{"rope_theta": 10000.0, "qk_norm": false, "optimizer": "adamw", "beta1": 0.9, "beta2": 0.98, "schedule": "wsd", "decay_shape": "linear", "final_lr_fraction": 0.0}
MLP neurons of a small language model. Each row is named by its layer, matrix (gate and up: input weights; down: output weights) and neuron, and shows model dimensions 32-127. Each number is 128 + 32 x the weight over its row's rms, rounded and kept within 0 to 255. Numbers have three digits each. A neuron's up and down rows have the sign that makes its largest values positive.
After each neuron's rows, "fires before" lists the tokens most often just after its 100 highest values on Wikipedia text that the model never trained on.

L18.gate851:130133152182173129185106126120081081131094133143159158121107136129094063157131011110088129092140068127101097142159070110119142121154097148145111148100135188136109103142151112110136078078128146142163131173177139169086099138070149089127136086131137115131146138113079122095097089163139147166
L18.up851:084078120160135122120142170089165111065122081144139148125132095064157153124148102124144168160158127157121192169168143110107120103117121139124109129179168122148140161103102146108170096140097185127079109094145168179128226133103130150155133114106158147189117178107114100142115205086105115163
L18.down851:116159120099103151118160108192112154179127093166132107131154131131122126083086156125115135138110105157148147145100111085105126115169144111088191184146139140119115112094137153145086117067136105116122155150125086096153143107103086141084166164082126063141184154141114110120101170128171132163
fires before: " ", ".", " of", ",", ".\n\n", " in"

L17.gate380:087131179129178061139127131120089105131153139111106086148165183084093118164155063177094153160158080145118117110124141085124075139117067129111107104127109150127131123155170145095116179139143147140127142111136134107109130208163114169145169085154148155196076177089080082157111154120085096073
L17.up380:115131156113143126094130136110105165160158154200134106074073178170142133084142160103158135180095146126125133169114083114086135139130103133097158155085073157108101123134126150114101108119183156171155097109181112048170096139070121138075139082137138094138127093124143121161159134103155108105
L17.down380:064121169128199109189143151167132125175098133067145164098131179135142186130168146155102188157131074111164083143157151064137123096094175141095116142131116113141124111119126108138130129146099117144156100161120187159111148114094125118116207144111116099113164116152161164174125125094107099111
fires before: " with", " between", " of", " in", " to", "s"

L8.gate778:112100111151123130150112066132115166092145118119097109138084117119079139046119143172148126130118126073169168125150191070134158129130111154135163084093088114125175133124077145116189090136145156087141141149139166161165127157151150119120114097103161156160129101077142168089134094163126166096
L8.up778:060144122104104127179205135162115094094164143185091141139065100115159139106153135118077166127202147129120119097188120062184110101174165150115104112157083152156182140127087193106086108134103142119121162162145114116151143125149158145121151102104144223116087110123099162096067154156077169135
L8.down778:109109158064132139114145100081146138189030141065158069071135108113109134120040095129167116170093147109159092137131115140091221155118103107118136186112174161097116171072125096161156126128106130131111101108133174169121155080121127181119173168109152050121160124140115156141090095096119140091
fires before: " ", " (", " −"

L13.gate801:139174109094141172128137184173126131111081085144097103130124131174081111214143075093129109158113167122189115148097158131127112134104116099018142150151104057060179111124164144124095131099110115144108187200102094149143160152134151078101134093145167156126099127187165119119044121100088141131
L13.up801:137169133130041134149185155123084168201136079139141117115183082237147086126115115121131114126120131175133155112181118142115126098151100084152115174115100111100080137121078093117158096073159131074141083145144123181191146128155173158192140179149112148107119116145104186088149143120149097096
L13.down801:131114117137115144140111141193116129164118107144121161120155174104101076126191119147139132196071128132192194114168177127100115160108171098124174140155160145110119123151124102196197128141081128142110127162149121118084042147173146131120100159086144158097180136124112101148103112166110172127
fires before: "|", "|---|---|---|---|---|---|\n", "al", "|---|---|---|---", "|---|---|---|---|---|\n"

L17.gate741:083106101203105092107122211178107108111149132220086099127179118089156159159108129108167139092087132143105145136152092123185103113151123130134108130117162151138108153173122116060035064143114147083075133112148112046078089120110183100169157060122107157129174149118112143067087133144187150126
L17.up741:132127110164162085150132090150119137136109086135114014177150118174163083163097155109101150137150159093137115141109076122182115102148154118120129127102096137097162123108087106134100143068184146118107120077141164124177127109098128117116106059128153206122141084115121079174083167064159063129
L17.down741:108122061174144105135119107081084114100157134087103121165101153089119127100145109064127141049142159133045062109119160144052061061154160178156163147115088110133096138133128113128150172073139180111128133123184126083174131104199170095148142098183101117107158135156143138166165125108119136127
fires before: "."

L17.gate448:135153171099116104155111080077117130088174161145145128102146137122163132104121137144053095179092131119214126170150090073113139120088119147047190089118083155157151144135153122089113095086146147121150185183121134121138146192197099075124111119110090119143131198184075136141102068174162156092
L17.up448:102162128098160096121176072159051146114139127157159156108106120125137164109204149120129175144151155162166108080151050093099138129074109080141150134114125122139160138111119135130154172124096115123132174135126094114145149090162104180154096099096179093096105146074119204181128088129088181090
L17.down448:098099096120118170118111153127142134106141083120144111104114080123182125242102169157058143178096124128110201118151123108113140132137087116117124127092161118028104092092095153147138058131134159134172188126102142125134131119096108120105145162105134135092188129091172084141111163128120157132
fires before: ",", " of", " time", " to", "aw"

L2.gate552:167178158133075096176088140134184143148134054193173134114089067118107158133097119083118129160164130106196124130156147110136060123096080111141088132083175192084124112160102160114201101141103157131126116180144143139159079130114164123137137131152094184118112127127162090182092162183071080132
L2.up552:184105092148102120134154145107097191099165158115165127125114185089090174138115096097111076089169158080130107124097147141127124154115104144056077155103120140144096186125178190120148132138125124188158111158138162135127067162087122101153072220147122175132111083116119101178100129182108141131
L2.down552:117144122134127145181174167142185122179119071178082114119185089115141131146117096166081172109132081130142117165148151124074113098176137108198107137147079148128112050137183142151137062132103085088118145167149114090159103124102114178127173113095141083103158120085093135170114121109065086155
fires before: " ", " [", "97"

L17.gate847:137208155150134166086119076079101107049091149134159098104147103182134114118142123125135147172149114142105156134099159133136138107138105097143127165091157083143219139191143112074151073085147104187152183129117092102180150127107132118102084097125129066163117163141126122114115133139139177128
L17.up847:120158079077143096094097103148156089111163139081093109100113126133072139218108163117119130139110125112117135089098138134093090167116182190149169138145120111221092133122189137073110164147083092154148136057113137135130166111205122200146104161130108144152130119134094171084148095146103096164
L17.down847:172138187145129135153123174114081120108139098127149075185165100121147161150120107127128113122110162125062171172183140136061136136090059151117082133078093162131168143176071109118098047113140167130162132158155094157140116129113090113095116050108151100174125128133140123170183125149156131099
fires before: "7", "8", "9", "3", "13", "14"

L7.gate1020:122126088067127097206126078082102170124166137090121085166182132123143149118090102143099119148150112106135097119149070166080152181122117129152109124054134107117127114139148172124128145082189102128115082159092172166145161196097116165143113104080161126132119102087103174090136097136088103140
L7.up1020:145163139049094145144108099123088122110137119119122127077165129179141198135144144070125168124151131212077100102106136134125165110109077111156140107084096148082118127057171182151105148120138123143109074098088173138135102123127103106164172114145162157121182167177196111138140139180125137111
L7.down1020:115122136100170120112152123078132169130108110118144104101188153151107113101125158143103147103123123136143116114096106113000099158110104140162173139149097121093123160119110125152120126128204153152060129114118148098175151148083149146182158058131085156064168127127127150129146113147153142160
fires before: "20", "19", "18"

L18.gate711:051174092174104159128103152159120100092122102118114121097106114118127115115097075125154124101205150164112133157119057136161115128139115112060189146105126133154155096153135108089111197160112139115140165110120192111091153100101168159095120109174090105147130109180136104120094120102156100080
L18.up711:094114096129129146134152085112092116129091147119092087108105120041132132177095125103099157100175146133111149100141101118098138157080144129111084092087123110077155125148097135109137133178133184061174131167110163144126105085115058160148115125200138150140189114176109092117136071106186142127
L18.down711:108170130149171158171173066119165168156138103119087157115111115113110138129150099074117123083120123150100102147142116118112158141125121060096125125120142133149142159115120142112099117078090134092163119163092102076124093108140132092087138179125119108165139171137160126125165126165135097116
fires before: "ic", "ics", "ite", ".", "ism", "ical"

L9.gate286:106161111061098148138121095146140108124158160161145071106085107131077152093146180114155101221114154161039135141097153112148117169107130182095120129160100117174098141133133168127099090093142124239152180076077177131044140098124084117093144143179130100143171164116096092139103177144123106129
L9.up286:085160081061133131087078118127090085117112089190138094055060093118024117099118119128128160120111187175100104072190159081142084146174098147145103088143088144113119085146132118103144103110174166109141132162102152105156136108077090186123084107153129190111143173114137063132141092139080145099
L9.down286:157116163131141160142135096105146103099124157126176152083128069139099106098127152098103083150098085185140153134106173090252115142104115094068126130219201162131148154129178098137081145111155139148121165132161078160127116153103100090151102091190132131138138134132086086118184153104105130080
fires before: ",", " and", " |"

L17.gate898:089120138077088108157161204168060125159149156149113134215128101100140143164148157101118164084182147166157141056145118129173163150087108156114166114126170101124146117146136113153174113116142142079150085124116173117126173124092130091132128095091159147162106154065148138195099155081183137050
L17.up898:141154201130091166146092135163115134135155193125136128123149154167168167133123209101118103150181102105101116100172139117123139070130114154104098072064154088090121092105118150149087168153184142128112161064090090106110043119123123144184094121154083107101160121113165137109126176106165137156
L17.down898:066145089171132135139140153086098152062143087121122078144087093055069131140146158138111078127185164170141138095141130129128104145126181141072145104166123115156147145167165115091064185120152139178122093139092095138104159180122129108134114141105186159153131174108144154108104087155182162164
fires before: " |", " /"

L13.gate491:071093117165143108137112085151155167111150092110129082096116122136090133137194141080120107171128067119134053105101111073187055139081150089122107157086128131135110080205141184128089171139174134109146189151126132087077097120161106133128138095166184152113117142131110090146094089074120186116
L13.up491:062127162137069085108147136141136127126193157126113044130144114146097153087128176109156146129146113137086127056106124072174146089115146127133169135132092176157145153169162109118118135130119065113101167130128115192140140171105147096092109128150177099176155126155066219134088135080143102110
L13.down491:112141107106126149141128119157096131144091131136171126154144113118139193068088117102127081138084199130155087128106164058118157175154054089089109065104114139148094098100111130130115099180150153134171122138095126175139160143093127132167157124075117141142167123129168041122160129158122099116
fires before: " |", "7", "8", "6", "3"

L17.gate217:104146147120174162144122164082142169128140109116152124134080179135085086151092138152128163160093143103141144099116077124161094177125094115127160156121086088143154108097127126149124123109092172158132109172145154136052128135113119093143140118155154104121126039119074121077128131136093175138
L17.up217:139097127128100124122162131116109153082125044198078178157100121092148160098066104117107155147144152147133135116179078098139175188157104083157144177129132056112124162116150160134142159097070139167124164149084167123109116131182147102155102185142130137112147127153181097100112149145119151157
L17.down217:135153125116181123130117159155117102171098185154095158085094114103110085103115128107127090140080113094080114119148159153058110059092195156173120088116161178169113142185186122101133132161144056097138152088131137126090118120091145148126206106161133108070197113120099125119205124113159067115
fires before: ",", " the", "."

L18.gate201:136130119089159088139106140155106116166170126123115118119082143077100093143133081103136102164077089130148085196204077100114140092101103082086153126145093059108112120120158092106123107134184103139181148144104100128101167090106139145132113096127093140204151170110110091101122082140094170108
L18.up201:152117154147081149156085061205132107084097134069122087168089134138163110131118123081143150146140132072123101087088123139117159119076133104064105138061104096103143147143141074153159092156109122075106134173164175186075182085160192087167094120162092172132112159115154132161132145121166086151
L18.down201:119086152132204086088092101150140124104110150143111145123118073129140145154106092147120187162104153083110132140113171109052155083105167103155152147133162116169085144137128098121138129145077119083110145092153113173115089068109139108136121148085075171142159193175135150153121165120135190107
fires before: "ion", "ed", "ing", "es", "ive"

L17.gate356:074094177185173085092131145095092091136154112110141112132084171146090112143114118140087167130111140177147088097138118126158115164138105076151102129132114081170092137111135114176118107175168098105097132173083123128157142132207179108120130106118124102188140150107049108113083130155147134109
L17.up356:065104152167153174109156100124031114119106107100138158166063132142181148118141111108068170094137113128114121124039149115109105110161104114108120133136126084114068151091116150168138092193133107122114104147106138136126164120183136135161132108110122134178126158149100108168102142123138166079
L17.down356:118135144114155149160147143136130165105101154074069162140150111140171174146092098164142085112086133079094144077125190157083105154154117160136181130141082084056149107059131073123145157122121110092108102113113097207165097140116138184136145113137127181088136136117154118077159148103175089133
fires before: ":", " (", " code"

L16.gate3:122146155116138119086115128143126184137098122115117114156167187169139087143123161083193113118177142119148080122052091146140131127085075135117125107104130104112155175117136197128127139137123096205161130130086098134147131162106165077148061134117154146112115184085168121228096127128158180132
L16.up3:119100108122099102147079159164186045107099131101122140143115122112131120137116102149122122108120155134119182113147199155125165207096063148167127125208063147146061062105110204124137079093126109080153117133082156095067117112134152136136178131131129093153152114136092123093124132115148119150
L16.down3:156141129109120161103174093112129093130102111131028181164164178160179120127111162121150106168105108124118155094142076144130158115153128130075156086125197143161135209083136159141168141144078169152156129174091127125122078143126090183122126144104176144120143080098195085119079114127146136165
fires before: "|", "CC"

L17.gate977:133157103193153045128099132104134113120158173122139114189136142156122162139208122136170115095096129149072086109132092094171109170120132072159123115147129101184083105073156092100079112099115131117102129118136145152119149147182138121114157098149116105167139133135098123152103109082157109165
L17.up977:143142115144067101143178079109075100080113133131146158195141138187110139109124106065121109094146138172122147092143111107119112069158131120139097113105160147139174087099196108064102084087116144150121127091164153137145117121128148132149191126124144175150151173134140150099114106111128157175
L17.down977:125171105090089146138132114125194146097144150095063144123124141142168112106134168229189169152116095129128093144147145099122119179193149119128081097201132142074142148151036092124146173204135116181111080148092143155091115130104120176089072132110081140091153092155167145103132120173201131142
fires before: ":", " by", "):", " at"

L16.gate104:077139115149102145084134154112097079142175151150090111103088128209137128110163175113192118183099151146174110137087123069119094144130135082062107169105137080094095151135152116106105096125191157153100090174109093135162092067136141079154133113057134122129129110084164127158133179164103167115
L16.up104:111165118131123146036100206122137134135198183137088169115084105146098102177143148212146072159144148114107094111095074121158161201068168140105114182106109099123145184133100119094106117190115157129120093096149106136122144079079091133167154133112180118184152099100106118161145134168085146146
L16.down104:096140133106110107154161127137103128170160150146174204063140154151148141061119154133158070138121125082178133126115097100131139120114192171141127103119120087119103095110120158106120166121113136157160151113125097134148137168114102194069162142115128125097156074130146118162229125106135102118
fires before: "ation", "ations", "ated", "ate", "ative", "ational"

L17.gate524:070122117166080067106148120142096115137143119147143134148123138148073158100142082157139118151169125097120065123151119109167128177070139065089082064129103159095163117105132166150144084124097106099105106156121088129131171084112130129168123107118100148131180181131129164098120125121189074160
L17.up524:070167141141124135076139156090104110129179153128102110114086136099087142163154136101139060093140134090129069165118099176085100083135113182079157125144101115117114158091131105100027109104104113129134066149185156117162164125077233149146123164144105131085117103078139145124178100135134116194
L17.down524:120197085085160120155208092086110180138108106066151182144164096131150118136127084138117127105145111101103180141129132150124101111111151099123118142120149099124153123117158157037127086182126181134137152106133126146134105073109123132159133066126097094155159148146115117177178157140080206138
fires before: " to", " States"

L2.gate193:128094101133059136098056123174109132082092098167082115111132138140134123160068135079109129094133100109130150130125114101133117185132106089180075150079179124158167112179103107177187173125148129111136143196140120104155173144125127107165103109091178148116146125142132136142109118131108176136
L2.up193:177124112132112137121132081078079121103124103128072103151117183114148143166109110159102105149140164163144176113056125131089117077128108145112153107119130120102140103143086144127121112099090136131154136148104117128128149091135122169121108190088099130127060108087119160080187149164143139157
L2.down193:145084153181158165111102098159144109130141170122115136119182122166144122150153136119085123124125138104135070095145146107064115198112172152114097112053160155139154124145181125136152143177141170076161126105089097073146120139096152140154131096151092152033137160153137072162063130046144102118
fires before: " ", " to", " Minister", "16"

L13.gate351:086139162103147135084118091116031113127080208105091128079121156195129067112082180161138153114135082171115099126136111142198095182118077120144174143101151166123158128176187126104158092141113129100138095168147106089153166139183171125152141123104135113210129091098133132146126147157175123172
L13.up351:125127112113134162156129134125119080127087154104155162195120086126138121171179194125156120117181166143140130072101124184111158128138182186097142069174094148150087175123135133125110109150150140107160138149087155031087172118172136182118172109119126084126127079122159089075118129140135143098
L13.down351:122115101061096129181105152090149133148113144124124193150155084149167134115111129052179077153142172068122129157182166154143131092118137066155173124115181131151145132147124178121136120138134080147119082099143137157129099144136204137115094186129141131129185117132122176126172136148085094115
fires before: " |", " |\n", ";"

L17.gate689:157127176170041119147120145157104123121128151126162136173123129141130152191157189152140110146082107153182098088146123112136072100154128145140178109166105168152123154168081067117114097058146136146107145125141096083106139119098147118096118081154077118152137109148115144152093141112159173173
L17.up689:164106176163171137107118169119127129102112160111066186143133095183101137062138164093119159097145175099079117112161161106130161053153150059136089177112127080114173144125194137169140149061134121111088124104112120149173091139130139138123192092112107117114088152060101137156091087183144206138
L17.down689:097117159152083106186110114174142136093126122160146155147154122147132085127108198131152128139176070133135114141152117105150165108147134139109056139136139062106104137089123167144108092128129096118120111122060097106100172124139099098160105080121107179163205125122192100151106176118121091107
fires before: ".", "%", "am", "E"

L17.gate1013:120122118113106180115141161076136196117149138171148107178131129108156097146095100128195116066130180117121116119129031101153099104141072108153101112075127092124174152115144149094092110099175114144071126123179140118132081144126166151135165114101097105202116211121147110120076069112061141093
L17.up1013:035063102106159122119108175110139148118108136130154165108053150110063124132126084157084121127138122113092137179094165177158101130157090091138107132107149192158098048131121098095090057149183158203111115155130141138114153069100094133115106108107085222117111191147133140121113077137102135111
L17.down1013:143196117086159160178124160098118168100131086185153125138084097106179145149118155136150136129123140085146131083133091133104183089144127068106165122079112181102109134140073148108110089121114157168140081122184118125197167158086096065089159153133153041168124175067090105121147122110146124081
fires before: ",", ".", ")", "\n"

L13.gate124:148100148106094073172133147113068146086071164068057062090084136164091102140129138148128126192153117191150149076126083102175100153106136141142141114102178117175154146134092113148166145193103065171128129187106118100128102114171135100105111118059113153171141151120092170110055113160214169088
L13.up124:100087188128078135089190112149049086127106127118097060151069157121135157130078095125118039162118133147171129104128137105124157147125103142146110109179129125114141138095111165126110121104106152087147180151108136092118077170057121147186097180081170040142083135219100144177107103169185120096
L13.down124:118115169143080076113152114142120162088125056134137090148095139150102140141157157134124127140076181108113132082116175131173124096197113075151045076179175114139100121129136129081147146096110165091108114180129119138088115176106132140132138129136155121170115096160136077125111103115189146117
fires before: "-"

L17.gate210:136072165167125128120142094158089116088118105091136154120144096132131071149169185123140184156117132132155116101133146148118131119111181161110072138152135111170183167119138097124171148123129164150157128138156106118168219110132228028154114129159156120110112159131149093127034117115132166126
L17.up210:106161167135083105136201099141131147137130088165138087144117113189146163169198141123132119125127105104157099131114141089095126141171175134104163150125174131172155140151094115126131096207136054123133165168115120154130159145126120118158102106158099168141109151170123103179141092171117057128
L17.down210:152152109059125138101127142158138148150095164122123156146120084128142100085135129118096117097112145165145233111121179106111181115061117122127091090172114105135081076118137166111087128139156142075172139109102174146122189122119044128150125133077129147111124140077140069089149119103131146126
fires before: "ing", "ed", "ers", "s", "els", "er"

L16.gate649:126118156139168136162101064150047160105135154093133166140167161154091105147123115051157167095143105137096140094075146114165095126077100183114135146094107150151163146153169186133144124056124113076106191117123135078137113146129144128185108088114162138131135114112135182123068138068126188127
L16.up649:164172100136120116142195087090148116111125165194194098190158125122091138158132088108145138074121106174076080091128144122114125151124151121132171112119132094138078114028123172172121160112089079165095144075154104137145142144129136127154152133108087088168166141155131157161133113071136132095
L16.down649:135121152159117158123136209144116138126133133145127119141163186127166138128112127081097126154170123083084196163129087091104093064163148127110139141134121195117099096108075125120157105116125136149122108116092163075141158111110102135164137103158119158179146116124200128119167184163071141130
fires before: " ", "20", "7", "5"